Part of a small language model's weights.
Size: MLP 1728 SwiGLU, 52.1M parameters.
MLP neurons of a small language model. Each row is named by its layer, matrix (down: output weights) and neuron, and shows model dimensions 309-404. Each number is 500 + 40 x the weight over its row's rms, rounded and kept within 0 to 999. Numbers have three digits each. A neuron's up and down rows have the sign that makes its largest values positive.
A block is one neuron, or neurons of one layer that tend to fire together. Before each block is what it responds to, as a language model described it from the Wikipedia text at the highest values.

Verbs right after a named or pronoun subject that give a stance, agreement, refusal or reply, such as agreed, refuses, accepts, said, decided.
L4.down1070:481498551510517538555499532548459432405446489483466460542456538456490484536559557541551532559524585451483514523423572490384457501494425465490461470481559518533507536496526482455443464476549533553498489495480496571501476459459496523464488522484489472522461519468531508488494462515515449437

Mainly the opening "cy"/"Cy" fragment of longer words (cysteine, cylinders, cymbals, Cyrillic); more weakly, numbers, Total and home in tables and lists.
L2.down45:550477489576458447513462528519478513546518494468467493524548530475521487485568481486504544582442514505480516510502484516437462624550476437468423498578500516503474469553539442523542504496492458500485538484487516518501518489494525452485433424444535553470534420577409449504485515465467521526
L2.down177:499456476503577477522495548484442452468525573517508527471545466514556529478486477502528480445489528505567478586430570504517514503482585508494630448507505490475501454485425484521487488446499419473463581500503484451492503529489485590536498526523477516443525513454460532535579515537497503504
L2.down470:528560523544472482506525483545479456543440450485467524426487498487470479489457536475533516521477431466483522585471506508544462523495457577570565520481522528513519524584463497478481460460472509491510467483506553574465506465436481419502559507499523511510442567469421474489543483440560469464
L2.down487:559592516435541459504561457476478496491524533458536470493417509487511503460490513519530477507515436568504520503448507564497488487434496447554468480496561480498581455542523481464475508548510498474486528470547504470499513463548489482463509463435507481475516515513431442503543512488499476600
L2.down544:536464534463453521545538399502479519509514425486412557489523505435588495467506534450507536504453532482507574504462521510481501494492487427520548522554525518563486577518510494471527496514492536498480535545561543533479449442467492509564460466586505510600502554490598473476500556489517513470
L2.down622:463507510599510462493477528530505494507485449509537522509524484481550504507527516399476462531430538500447591586550540515442525507523501547467417572539518493497501436505472466563538438415418455462510521487471521546495545555495453518512534465605517422503463481516547528472468506512509401514
L2.down654:494507513568513532472477538531449428477487512447486507560436570499522485551488460485498534551435419422504538482488556473543541429450469516489589477537565505480560483493610496483483526527575442482453487528481544457497498550457481512535517573483488490509507556457506546523440497463461445464
L2.down709:422489521488518469486486468524565408540484558466531520534517490431382503518444413464499448468559499414476492489553500402505475505512510514521488459536499528469557495494456482488458476437597505546491476504480463504545510516454514537476569512511512399512433522435504444536474538510483475517
L2.down751:463521380495518549543471493498426510557503531498531470539504499462502448495488601509561430523521569460451513525521532503484504511458525507414508551489525435510461512513526483476544491504526479464494471479482548509503489534488543437565461502488516514515476580428461578549469433536585447478
L2.down883:612470492437500487534501521425493507489524547505501463489456552417536524578580476537514493524502484494518470509550518460510568536457465566577437531519539516508481461602543514520506513495521546517542451535442403518442508487530526492505476507555500501538548516494537588477503504506446574452
L2.down895:525468496504454501473468481511559585490517567396517466474521531539467465444517554579497525482424423404466510505471453463463472486488509483450438521555476524495513546467468454476614523493406505428481545556472423524533483518457474456488527495464464465452431471476484484478499496466517414527
L2.down986:512482549421481469468490509516510516464507560532507495492453481582504436458501499401526517459561466532432454503513491443492506543520478581514615535442467500486494552515486413535467548522493452502508496458495505556560484521443482512503586538465524526563501553502442403482564568527416551512
L2.down1195:520566467476537467543559497492490522549492418455481410535536572520539517514498530490446498522533545524464494448455507530512504561482497503500608501569592518511413481436531444457472553523452488480500496540503460515534610468464494493489585473518438585589433569535556519478471519507520390492
L2.down1543:483468516519498478448461508557461489500565536507480507552505514495433494499531403526456506524487460464498499530525473401481501539515558493522476477463461503469569466506490581521475513511451533497522478435461529540462475560498469481469471524545487575499494431486441555473524462518454475530
L2.down1622:478454466527511533467497531532493438589525444536420505476497539549494522519521456546516447531520450585498485466452543481558542487478483514437514464512509493502514473500435578532475487489508485464510512486507490469479597487497500547516539509539487467494440514432586439480534478496481476502
L2.down1706:441534543524512536446405495448545508451487430552451445461457535501470533596459468502586529547470545473486500563515482422508554563446467465445583535524533509512569486469460427471492497515431491525509505459506522573489483504512545421459500479589455470505539516569527539540437520607523464402

Mainly a word-opening "sc" piece that begins a longer word, as in scoops, sculptor, scrutiny; weaker on pieces inside rare names (Falkirk, Standing).
L4.down1431:559556497471508487551527520496563390540499504515450463472428470456503478501425457513534561525464502478462520531527458539446492474473527408473557490553535469492571579501529515459495486536547510555528463475570527533515514476518449474508460450436495523510511472556555462449508462466506496505

Head nouns completing a noun phrase, above all contract in footballers' "signed a three-year contract", also population and word-final noun pieces (deb-t, arr-est, ex-ile).
L5.down666:551439501442555511529424455437500491528514455551529537466531530472493473465584489476475428470560440524551508547499514477480463510515472492486508394493498483485514477476580467500497534410485477409489472530470572482495500471507496519489505542554549533461475478419480513469504420581532429472
L5.down1133:537555458464526463474516440418537458525543535514550593497473507506458430501536436511517521510497502492493539440520488503586554468456498447491540478391509595498537550539488482494538498519496481537451514447495457440483471507482524528501448476534540452538502466505505497441504567502496450550
L5.down1291:490423510480473494533500531496533534545542539477516527502529518497587469493565564554551423488439428495478481497481560455495553503453555551528511462528545424485501514528504438481461495511477494434531532490417484508429490501485488501536544538466576539520419562479503473492503464435482551505
L5.down1468:452494466526514537533505467485555565465505604515519552561499536533510451574525544490537487458472481533549450475463474576503557486503501491555516563443579498547524474548489530448537452487502527510512477487495543454496469488486538422505461501517469483545485570499480528560542469407502521472

Fires on the first piece of a multi-token word, above all coll in collapse, collision, collar, and on city names starting team or place names like Atlanta, Boston, San Antonio.
L2.down32:520529496571462533463483499511457551439530491499483483527478525549556477515536464525482545513508511510532442486466489517477500494518577513493411426482538516564465510422534556506460405479515462452463495493495502461509545456541499471461463505522521476466464550426520482427447494467549542485
L2.down107:504396516492509423481442447510479467458480494580482454528533487461502461526547502473523496542464485415488405488561544457457542503483523536560434477552482406461477543532430487491466513564488483448528538453592544460597483508533522506517466506457539460500538519502479561440496526526493544470
L2.down305:536429427528455497484492503466488487567572604464469474548491528484510482425538395432555493485474487578495456544504553478548540403430512466465588461463426430456544539430472530521524580489570530527472435475518529490515425532478552466587427507468492496515464503496452500471493529531510507499
L2.down316:562510518434473489523577446490492507538531605507540514471538473450483540502484458419476460515499452468542439495462469437592507467487437436507415500500513437519519527567497470495474540549538450510474493485534397472486446450528514520490559574568470562454451451517542425516542546539433484540
L2.down697:503502540477427527466441389488480523457482517498486480545523568520468458494504522491469545503450521495505536508560448546517564490446531416450603509511530492399481442488564515480507491564489542569482440510534563459538578535444488465576490500409553475517505514441629558531531512524529561485
L2.down744:469468539456536455534508513549465478500449491539491555478531470458484518476451542455485521464387525494432478491427538560493570576558468468585576489495569561426483511527503544480509460528525498489462532533529513561457493515557447465540448481506470517534536437556504493482431467452525501453
L2.down823:465532460442592505453489538466505406474482544516467517533507497489456421449499484501510508553543495470436531461527475516448504399535495542478513437520559477453459495492488485497450495527470535511520502481565533505443469530548520433490514505470566516441477539559461443540528508489484471496
L2.down865:439535516482523463549440554515473513442496446461513450584511537502479452512485463515525507552479446547520488529523440473483531534486503568460551500408538459524471447532568586525522504583553469470516530535549509517424495517408498459537522527433594481451506472480495528508485540484548484547
L2.down870:532526534507513540563544488492537513532512548407451570500475526556396518447426476473501521466505473443474483579482495480524489572489500536462589477532486431545472504562478530572481540519455451534483464473474517574520466528529428454459544496538497540541490523512525490527516448485498523482
L2.down901:563492490481539508531473448535495495462464502493509531520546553528504523468518564520561462535508512541518524491534551499526463461477533497472535462519463531528524440517471500538526464509482511588527509414484562546476440462544489540500608515550530553519415489605525485518534575480543523461
L2.down1097:520495445517555534475531533491557547501554491514417546555441547492467459507514437545488494408524422594497485565464467476485515420486532542505433478500500495489510563506585571476507516493527490457521507517507535489442501532512547502474478515498510507484487558479452472490507549486460526475
L2.down1273:461456523479481597430465515528522512541459496469483469568529476483438448484505459425471492414455524462483519447516477520517511468506527527468521462520479512441446512532574513448554551504498526478504441543574552478447484501539492494518531459500495422536531393514476425498441475480510496459
L2.down1413:486498540523507514513485461525429479457496424484471510523474578572474512503512548537488505471511486434517543507463543483477484579509503539523465567475510502514550467458439567526503477589553530543517541549505571511516486504477491489500495474428523458514543614439560511484498512510475505544
L2.down1537:521505449492475525508505528516554545462533533406523513505519471480491530421498559480456576491525538534566523488505453515482500574538456423490433536567484497500478487486523534516514458490426499470537505493465542530457533411509475488506474538497438474475528534479473503482514497479524450579
L2.down1595:426543479478438502441464526582479503562546507581554506543505475543443535512576549517461464457504549573548509553546503472509498512505528446520513529468466538408511482479483613508547507430499538554511569509513519463475522434442547494531485534501563451449619551504517457502485526381518520520
L2.down1698:492480479547454526492540513465487520565472486522572520471478501619481449449557479442498568537432434587510516525579543506486531489502520460481557556451480399408469483536430528471489558504513516510399433516429510481486496559514547462541457521506526465479587515523533515459446518533510519493

Nouns naming a group or a count, mostly population in census text, also government, votes, %, Score, and people.
L2.down33:458509520430577480469519580465493512474512443500446443558460462449464480530524454483429479506512404531474459509578504505537495553589545491481503560487408497585532471466519484524492506523478573492538538479502451494461501489526434545446453486459495481502530501523525549518481503503520465512
L2.down86:538457495558507446549511500475546515496442531534494521484422554537473489459444464529499537501505449447494512511481509551465538552477479533476473435437542495481492490519516531533494497544541476537511488490507433494471564483499519466513539519407501534509533495493466506565504472516480445540
L2.down162:526444502574464477451502448499482526375454514490493461458535467496402497493467520501471484436485466447578497548480388506460424522400524583513535483560493506524448523519501524510544495444439530469597496511558532538549490546530513556517503503529479529488556560426426542562540485486468502512
L2.down256:499481442518504521489556480560509545573459544522521465506473461506451423432444515469469480435544502526467391415556545489469530484519464504490588520507547478523545495495486505507507538469501514475539490486520514548554526499526524498487515416506504535420497551522501498478502552528485464446
L2.down668:541525446436548524442500514455438447435497429513488566530443495550621535466494490503487554475493442461522496455503404505495422526490542471523475526528456531533470608526482551549443482537449457493475479520468499463577549490499554464477508534406460495482507481505473464525429502507519480440
L2.down878:458445486447464514473484440428492447548564520463546495564471494485485466468517532545475508444565514474496498500480557555502481510523475446519512510450542479490536507535496385560462511548505524490497455476518522440480545471563520493523480526576533512471529465535575515522462463530529449512
L2.down1016:452555484497473470502522484534490514464521577495434531504424505422512492467514554488517552418522513513447426416484544444524445502519533521477395495492503525429480519512470461504495503404523488466486495567540506521460576535532573488440482566509457458500480489503502565511450497429499524463
L2.down1170:555523485425524423453473528448428460507570492524526533530466502456514519490534449515488473495523469528578462531485464486501528466544501559588573561558442536478490555488421481443453513443471421528436471417508446508473472590488548512490494524479504462482545498440519509554451540434559462544
L2.down1357:497520492527496536536442462513495504457589499505474521567513524517447489554526526436508454486426446474560558504475562407547496446511499541553480528551506464581520509494487383485510538480537469515520552483435485431526508492562548475515490512490487406552532446506469556529504493561448513475
L2.down1414:468433541469527534477522449522516577471476525435495519464543458535530548453493483459437461434541477499555478447470485457517461524536508501506484535456489493537502501507523456524476402573478515501542496452485470521542454586446529543552547486481489472470507520478445531500480492470444442508
L2.down1476:487477490469569467541402511510489509597507475427506533472527524483573473454400504523494510493530506465530516494472547511510575519517453513459598452586519418471523464485506401522468485469489476501488481524530538463521499448543469525510529502506520486474526540453500532439464461518451513480
L2.down1529:494500416464492496528443516499525473516558471516495512524432526569463459529512486441449534458518462516493537514551490471504477482520554465553356506577582521571515568474498491442489483450522539510474433508592498462523444466534531483495492496469497495458586493431561460484543521479521578484
L2.down1552:506515522495468601563436540476496560530506473445457526485499550412472471535527405519594547471448567517452528497562502464549469446461463532503531528478525490563559489477530538486520520506529535430486515472514559481468520499427477488435494505479507492554549474539478513485543556491552506490
L2.down1600:528557467485481491462441509468430511552510470481489522524484510507437454454546466485571485501505541539481450447483470446494534510467456393459476506535480580579464493471483490551546470469507451566528500507458536485431486555532451611481513477556474488444425523520440541532521512577517523450
L2.down1601:473504467508516529540501593469492530553494456492467545461497498430521500504475502434461491473538546446472521511475520472517476547510507478513537528438480541492451496499496443509492549590512534546496439486530459532469553490543450518477404533469529575495512465536428508503512469491601481458
L2.down1604:481505478544494453486530465499538509501484573494562517498438519488551526486448528527553537431505452493512484510528451488515481525462509519515429487513540576498521529492512477452520491455427412496489440511538462536434442525511514492543554537424515516433455555497524473436427484488499405538

Final word-piece that completes a city, region or country name, such as Kolka-ta, Copenh-agen, New York, Hong Kong, mostly in locations and sports tables.
L5.down780:431572495464570509442519418515439506541483491568463506543514483504462539498471515462542515503462446518492505494540465470524518521502459543547579525495525479471469509481554520524527548538530520517528502578525483478470561561440558479511461459477647474429511495544581478483570464558500529580
L5.down1084:511538521465475522505507456531472501454525531401446487503549561514475480510480568501513529494491441558532532582542435513518523481492513469482535538398480501461493518444449513519515403480514544549481413504540560488481532442495488515491456486514548523458471488566538529500529487505521507588
L5.down1190:373512548455429524460455480543487503506506469442490570491507451562492508484461529427444503515460474466512491533492480546526477466507502506491522504536505458521492435513401554496525519516494566534483505524509484451416546497500563469490452445464589453471515458455470550476468490517518481581
L5.down1364:479546448551516464435511490494472512539499544510486512524531472496477469450523541472502543453494457563495496577483481476521439469486457522566617444551581471526513542498531507488468450423476405586487395500583445491473558541489494503497465418582527495489469555508555481558545477491556507471

Generic attribute nouns naming a field or quantity, often section headings or infobox keys before a colon or "of", e.g. age, code, Label, Demographics, percentage.
L4.down260:433489501500531474570487534540519494512488512533460471475456508547519464472488461543436474467487494405520485549458481453515500543491547496543401446486494495544520507467509582523464520499492532460525521515475517495501580543453528507479472445579600505506441463520418564575473516527484530514

Final piece of mass nouns for materials, goods, sports or states, often after a modifier, such as swimming, timber, cash, poor health.
L5.down40:570479461474478534502450528492430455511567597500545534545524510533496552520480471535479513528471456525524509576471517497549522440446455505496549463513474473535508526566560450522518557526525449454483465520541512482454500537476518474446489498543530468478453515536420518591464401473521512490
L5.down161:550485463571510469603506537422528551535567466503488478445548509578521470478479477467521545555498522491515466428483479510483490551505422505450515518483465486449576546456553451588546437540497486490481532512487514567519498512521500477490479501491559593543516505486474448517503527536495484542
L5.down612:451477483517536552444503546464565524508534511490469513471554543569515502496568443491440474491512514475531491514482462423538479507514529536455592528578496508469494489501532572519537480455456512541489552516477522410527551557460526521442392390543582517500535479596532482514464492542515539532
L5.down1640:467483485440469473439483578453512419487506500459483548547557460449510566516483467503467519534455466475378434527521411507477459573595491494577564522482517481536451519449492411567516442485563576480492502443482533500569458479477475485531504511482531485495493544509489534443523456517549455507

Line breaks ending a wiki table row or header, and the pipe after a game number, mainly in sports results, election and list tables.
L4.down1655:494526509473565493495532556509492489448469557482485453510539536487584482492436477506521481563525554520520549514501500530589447517468471528558478496448454502516506507553574516570535589496547464483464463521506531475521481499496501534540423434500494430569560484520509546492579498501502564519

Mainly the opening piece rec of a split word, as in recalled, recovered, reclaimed and the stat abbreviation rec; more weakly other word starts or ends like wh(y), impr(isoned), par(ed), represent(s).
L2.down69:510506489543469515472454524547485442485550489493511495527477420472493559419458413542451565470513534499475533457494439532521452496428537496522514540507502531454516526526475405430484480525564527475476485484523467487448514513455554526446592470466501529552505502560470497506508548512439546544
L2.down203:479491468479430448490514500425490513533485497480573460526547487542487543524451451475511566479532533497522530494481539523464546551503487478499489433592518569440471542484476519457515483544512523459452547558473502511572537465593422459543549509527552521473421501514493412428495432521470551457
L2.down225:559493501540474528493477460500517479488494545475473516549503440418489477506522438487567505558510516489480484469529474498467519521550527524551651550443444518488483601491488544477479534525464571427431536618453527401505542418554479393494480520397444545468519442455531522561495506582565529553
L2.down340:502509511541477448490464503534555508500549516500540523466461572493541544535572466541554427446517600511492516538512554558512484453484463450498480555571479432441488415512437499436513527440463481508441490481542474456535440425421472558544437542368497433500530527485556539490503525555503474510
L2.down383:496484533442540487579490527503537509429476465495517461524452527446473490531510449489472462521441444488469527464485504499509457538444562497476599483524509475469529553466541578453587493479495530448536525442483487486485490523479519452474558447442551555482518492543461464466511459487468487444
L2.down574:518553489517528499475458467543463396528437487600501500532529534528547546503495437502545534531525503472432527490441479525434488476482484533479558504492427434512498503514479497480524548544515548517523546462482582494506535525470510537516523486541465440546462458468511468465547440483530504499
L2.down1038:519450495501427553545507499519489521456550495439478512462489475402555560553494522456488579479412499461533527497485563483499463488509453390448555509531441479497451495512497504542514533526473515590473504525516533500505496541560488512500442462442556476542447466526446502493464503485496569473
L2.down1093:502485497545462593518551493527543536441527544465545533504502510529505494455559447461502457478484496500467560494505498473490451466486513538488499534453424486401480450486450491502458468481458450511445513492551481517532510487518481494558438513450544431523570547554518503467521460514524528543
L2.down1118:523511498475547537459469454430394507492483556518548478493468523598552477523502580545546511497482513527442503470505555462507480424545510520491499497463489422505533465589499469467482525472458527510404526524540532509552493514503509487485475472463491473427419556538476446483485500515442474467
L2.down1147:549526491479443497456509521504529507458534528532504553492435569503520506474524463493474466446480491449534495555545451487531465469454469571410476484544437551477544499560554528540479474422523497491481508460547475469496491489499500533470526530381454474555556499569582533464501565458467499524
L2.down1152:472471476467474508479540503486493373502455503528502496551462487435558567536494384463475492539478628518523498541515464584558459534541549493459554527475580500510509494477574478524523553535490484512504471480372574497506544530488435608520436553479466509484509458489523501496455492469475558510
L2.down1169:506501481470509478433509501491501547457520494569429501577472499504425448505527492480540481455517497535466501445483511491450436510444520559542565464477536514507450486502441526479509501476545535533559590495516507444538530542539473540505458457459435515551507518565417469493522501562450534481
L2.down1353:470496482527565474543436494508503459439490542517539499497516511454526452450476582506536478482446478454537576491547524496493549509568432512454451548449468488478467446505568482491497513461449482479561544488557507561471552532383516525506472461467500444560453471544520552540401501528520473549
L2.down1495:427516495459521430481437530497500561514479519481556503539527484469566420531501465470570519526484494533528549518461458499543484494498488516519494487489559517469533422569479539487500550492481509450495504504484457480529455457491515456468561476470522547484470511568434453503463468530464458485
L2.down1497:523433524514487550448475415436511523518474489502546556520487449434474544449480404518473565512581504471448547547468530484538485452519476544516524553493530537566579542463510529578544558524551430445496526480523564550513474514517512439500490487461510467552494502551554459487472458467486486503
L2.down1692:518466445523479450526522440517547556478545504579509461469466535496537461498490404434526482544509458457483511466509516457461498475502508497452508425483494486499596507493485518627537589517514478454471460420453545467508496493456459529483521520512520538530583578544487486492525496479529473476

The word play (play a role, playing cards), plus first pieces of arts and sports nouns such as art, architect, Basketball, Scores, script.
L2.down78:503487492595504550528467514506498464440551457529486541413573503509464491495496471529549607469459472541538501533429438512487501470465491540515444504476448485528474580551504505544505464564484484528448538484503530505496562465495442445470549471471551517454547477505532420524467493511466478483
L2.down79:439523464486552518473514541496463469481440522524469453479580496545521492505465500505505479543393550475449472498565512538596446486495557540513509532454460592472506557530557488532482499443494445508563454544448547543517516506503508487486557511474535450444531548501477522558490537498515520528
L2.down134:488507460529424457449541553509431474484466528569513454522503547471479506513442515545571544495510421479497485506512485505475531575498527470405377453476421403451470527514518546524525440519456450459552485472532475512514528455478511486484501526522508541530520570506502462486431449567433481512
L2.down300:512505482462452460532478507597564515505476534496523523464485524499457484550532484486545523540470569483441529441597505404538491514480403538518362497549471487468517504500512485541507501508494458532495462523454523486447538519538472563509506470574572443552513578484487503522452501610497456578
L2.down411:531456490522495462448498515516513467484501477492458485525510493514456495509490497522481587555445494560527533543493487503478477471460463509554473494596531462589512479446476457577479521564531531419522449482512497529471551555500483522555452443552456516582476502502565527493507517510479505535
L2.down600:512482492494461545517508537466513541500541457497429542542523532537514553496508461483528531493530480469505441483436567515572561532488521519450524495440533507472503488492517525498427412510527499448521512500455405424531440538493524450536513490461556505463523545463544558548490581530521534563
L2.down617:493440587481507580532431525503529495522490439473488452471488561440535497490524499480496451430574503459428554503453482521545545548476598465509498487427491501517525530477473492537508437508466480496582485538510448508528504585489543588556522489514523517518587523527524400497498539490540528540
L2.down674:409529485525545422527506496476471509479520497463534454488501450433476513528514456535534490466518495365406475570507433517481425505588454498563540496486504514491474532442448487511454544433463480516469505431483499504467467511477519464515438493456524485528502441454478522569522469448520491549
L2.down707:493491507558512463492572464540513454545500501495528494528567505507443515503483374488440535510437514501560567494519451524559515552597441498474576482527518503513517462502549524547493450594485443501452539464538476449557512491451571490505486446488529541526490473501510512547506471413456497459
L2.down851:495471479491520532521540580428515466551487521516500518512549525538442516468507523479481584513485488566478499513417530458512556472509529480565448573539432488564520508536524467512574427484460502513520512493474469540508583527541523509499510522538485513513497476475543442553464484463536585457
L2.down944:495502510523457459488491507519449475523476459520479541507516522504443481501511553520474502501484528462450543551503474530483494494514474504542396531482474430489457352497638479507473440466561525482570477492502467463523530455522468531469514503512472559536502525458445509466475494483459479537
L2.down1066:566514465509507487545519420503497478539494488521516433530497470483501529470491418494509537525431558556517487517477446532505474537468454490489522557522546501430552521454515564503540526461484537433564483533552489456553562523542458577517536499482505494491529476499436499456511446495472506444
L2.down1138:500513487488542462514514498525580399520482498536545571490575569463484463473541517561564564529499529558470499505483534490548479550471435523496239477572530525509538493527500504582525532456482532460499441457517559553544505533496556578501528486471516551527537476452506461496582501512461555515
L2.down1286:477475589488496429567512600497525436469433445495518531570479477431535461409496483495440524528458440546506409534564583499460518519511493497510573552526465389424505545494531496489535490484552534487547507475474550525484536503546492484588504415536477544562491474538457557521428456529532452495
L2.down1524:488481477471491430488483514494496476504461563467471551530476513518540458518517443492523528509521508500585581617495535442464475497513498484492422461477440470411407514534508482498524469518541444490512471502476467485536486495430516495460512473469506482499468471552461483562513498484554547543
L2.down1658:519548541554491463446475482444626519493486468403512494476521458486554485451443416469476577451541467495515559522468521523477472475450464454465563573556597504520434385552507551521510444499512527440495506473497551476534537425457517543569491522456530534478537450479506478511514508548608472513

Final piece of verbs that report, show or claim, usually just before that or the, e.g. indicated, opined, argue, suggest, explains.
L5.down316:484480488507463443438503459483500519461470437495481433467465481559481511470484488442525512476556507518462484525507461508488459442581501400461601492543529499462447559548492489524479574469493593537476427518500507527561518494511491512524544519442503450536519574537628512536579511555542417542
L5.down664:475511476556502518555473483499519427433502480510463459509529516538421517521532548544517452581448556475574448517417424467531491507614505475543468471392451447523564519528516499493495456420494520550492490481559497451579540484488428515482459469487514510511551508576469550557542497476531365516
L5.down746:441396424540493485494494485491522476508529447500479508544552502499501490525518502511510466512526512477523559468519460398463521445481522519498623492484535504494558515523482512436507517574425506452480497517498511454506428469490505487523507534519509511563493545507497489473498465481495483555
L5.down1598:515529570441490488501524484542518429552495461469446438521463518566452503442453560480547460521550542501538483552496535480535504491501480514538584505485529576522469511496438460506467501516450511556463510475512523466435412525499487464522596453465467528534469463488446460524522552504544495514

Mid-word pieces of foreign proper names, especially -ev/-ov/-va in Russian or Central Asian surnames (Kutrashev, Ibragimov, Aigaliyeva); also colons introducing quotes, and "dev" in devotion/devices.
L5.down310:461459439470520490408501459525440540564474537452505450509483516432419555410572417628506494536480516484552481427476502483490538492524501473493531554499542511483513515499564503454435491552490497479490503478490431439551489526450433490512512480515560570490499536459416492491545524526492544551
L5.down655:512493534606448513470504526496443478474490517516453518505491457566499582456543458428546488410543530453557508484517464528469457529516510528486423478463485516478492458511530486412494483470427461463469521522429494535592489584547481490460514461496585552453517546493498557470473526526543466527
L5.down1226:511527487529531527506492568484530519416491534446456498486511488455499508526547475591574495518500477536493482512496474514488504487479472439486486565433526564493535485592517624467443528576487524473482530533542441475526389467508446477498496485516473578514520455478553482506560537506536503510
L5.down1635:466453529495534468447560472523453634499461497463479513493454487453410530378488452511556524408529458489586528511531434470583509519478525479452469473453496525462502510533532492452489495468519501585545522532507571444563523489585467499473577467531469473515526507530492427509482527571503557508

Line breaks ending list or table rows before the next "-" or "|", and word-initial fragments like dev (device, devoted), So, emer.
L2.down143:509488546420499494516510446526542539477594510528520506494515488459573474488474505504493578498508565492504524494546465515537474567449529438505627532522543497496532495525579511517486527498471473521422496542556422481473473511539547491439456443387545540503534492502514502523492425474554508476
L2.down227:495555507488406457490508505546493498479471543484503495469475520419538520469461396530435522569471501467540464552482570488468499433577506455432488466457508452489576511560469486471524491532534551463478538484432516469555506480440487549467561533498524541513405536469537441524532467537486485490
L2.down338:552487443552516518456442500544535473503496531545493418448481498446500505485476552553489499481602532464456485491498469481459525482488467480537486506503472516409468498592521513421496488533475434469518514516435408475458537512487436504521484455510454491531536479493486552505550526572501511569
L2.down435:516517541552485451558480514446495456538484470499460532500475462467543542597491515540462493490537539576472553513433503529493520455499542528520488545512513491533470442437564504457458460482566505465494491532475454579504459552511500422508551544527521478466476505486487607546582484497446478533
L2.down467:526535555392580507492553477532446525560501451521487579450429491462398436476508500495475526517519450581534431471500494491508463485462458477487822440489616442493592497540513535487511463513452560481487516482488483468485484485505481469516434527442496488539519470493534557541573473528570534499
L2.down507:483507466500495408502560432524490426464478458568437442473489478470567500572546473485498432516553459473502550496461458549537487521495515551509456508540498518553460579485480523497449501460505454544499493480544512484547480489513519449545506491508546540451482557518542482526511536527494534486
L2.down534:492526441484475474569567487458475545507542494495424420446448521464511517451479472552595506500469460486472517486535462542550493509466462514568571466479539494452524505596527471497455569453514507528426532516508525442493515491486489582568493484518525527521465504545525540484498449520480457503
L2.down695:506465473482522512474541467524537506520463510452509485554523540504519394455556453513583499524414467544523494528465500498453466439513488546468436565409457477448576448530556483492471557520476481472537442489445555433504519497560554515487532522523483538577461544506460524528517495515487445532
L2.down779:530474479478513476511497496469482503512580424530480498518439493584427494464444511470469461524478460517524443568482473572545445450512502569544660512462554604441435525511549501504459549441473544499540533504473491461559499526482459515485589547443463491478510531510564537464473454533501511476
L2.down941:501481490466408535515463502512502538428490421530513506545537601609444471540492504499431529541505562462500489541511490467493497496597480476515556465568501486465562429461530472497534503530426544600515421472475468487486435518496527519470520483465494446475543544486460504479466449465552562521
L2.down1025:480480550406464508484509480496486458580474516488551528528552533443444465529508510417512497438455589479479537500476506415524567548481505521541473440594469528520459493443462566475457483493508388504590541480369549415563489495441452463501507471545510535489485518513492511411494500447554462449
L2.down1187:546482554395549472471510540493396510494540443481500527502509491492531513507571526496536500515511461504509431491484440530484475563505539528473719525578529454499490426500416527473533511464448520566519477520536444466585523525538464452477449526498529463498433435531499558483554469426483592395
L2.down1196:578496475494441554512501485530504526508539518437501477525566524437501492509514476513563458562657467539448467546515547515487525507495425517550573468547427536457501490492466490469480543581525501527559497490536491495590481454509497536496541547450448520511523534503455510507592543430507533460
L2.down1371:504495458510495521422418505478496430491479473484417535514519555464473483536468508521581506516514481448486469511495525505508441351449500444498515498470534514528533549470435495485504532495480604511537507515505519510543497525489565507477424507504455461509525389454594516509485523502474517510
L2.down1486:496436473495464568501440465564496503529498554477501532444489492559446517519542503486443429544491500509439543448528421506540452451469461460457506455541431457505524524545512483535529523530468504414445464490533529590592534496499483524581531466533552569506440490446572518451475433477485453551
L2.down1612:561539498531496535459469535512561465516462470543505489528566573531483538435510485523503476507517444524487545503611516470482468513526472548513394478481473589531467449466541555507525523531544419382484473505496506472495507517527497490422510469538470491474567448544438497477429453419466588575

The token Home or home, often at a word's start inside names such as Homey, Good Homes and Home Secretary, plus scattered mid-word pieces in proper names.
L4.down869:418495540449512445482485506600500510549440544435482564542455551502504579540433506552455453502448589454510425449484530504541472490485486473489504462448489478533523474466460529518504517494628507545479512473450494505425562494484571515491502564574527425479513477474450513536440520511497457475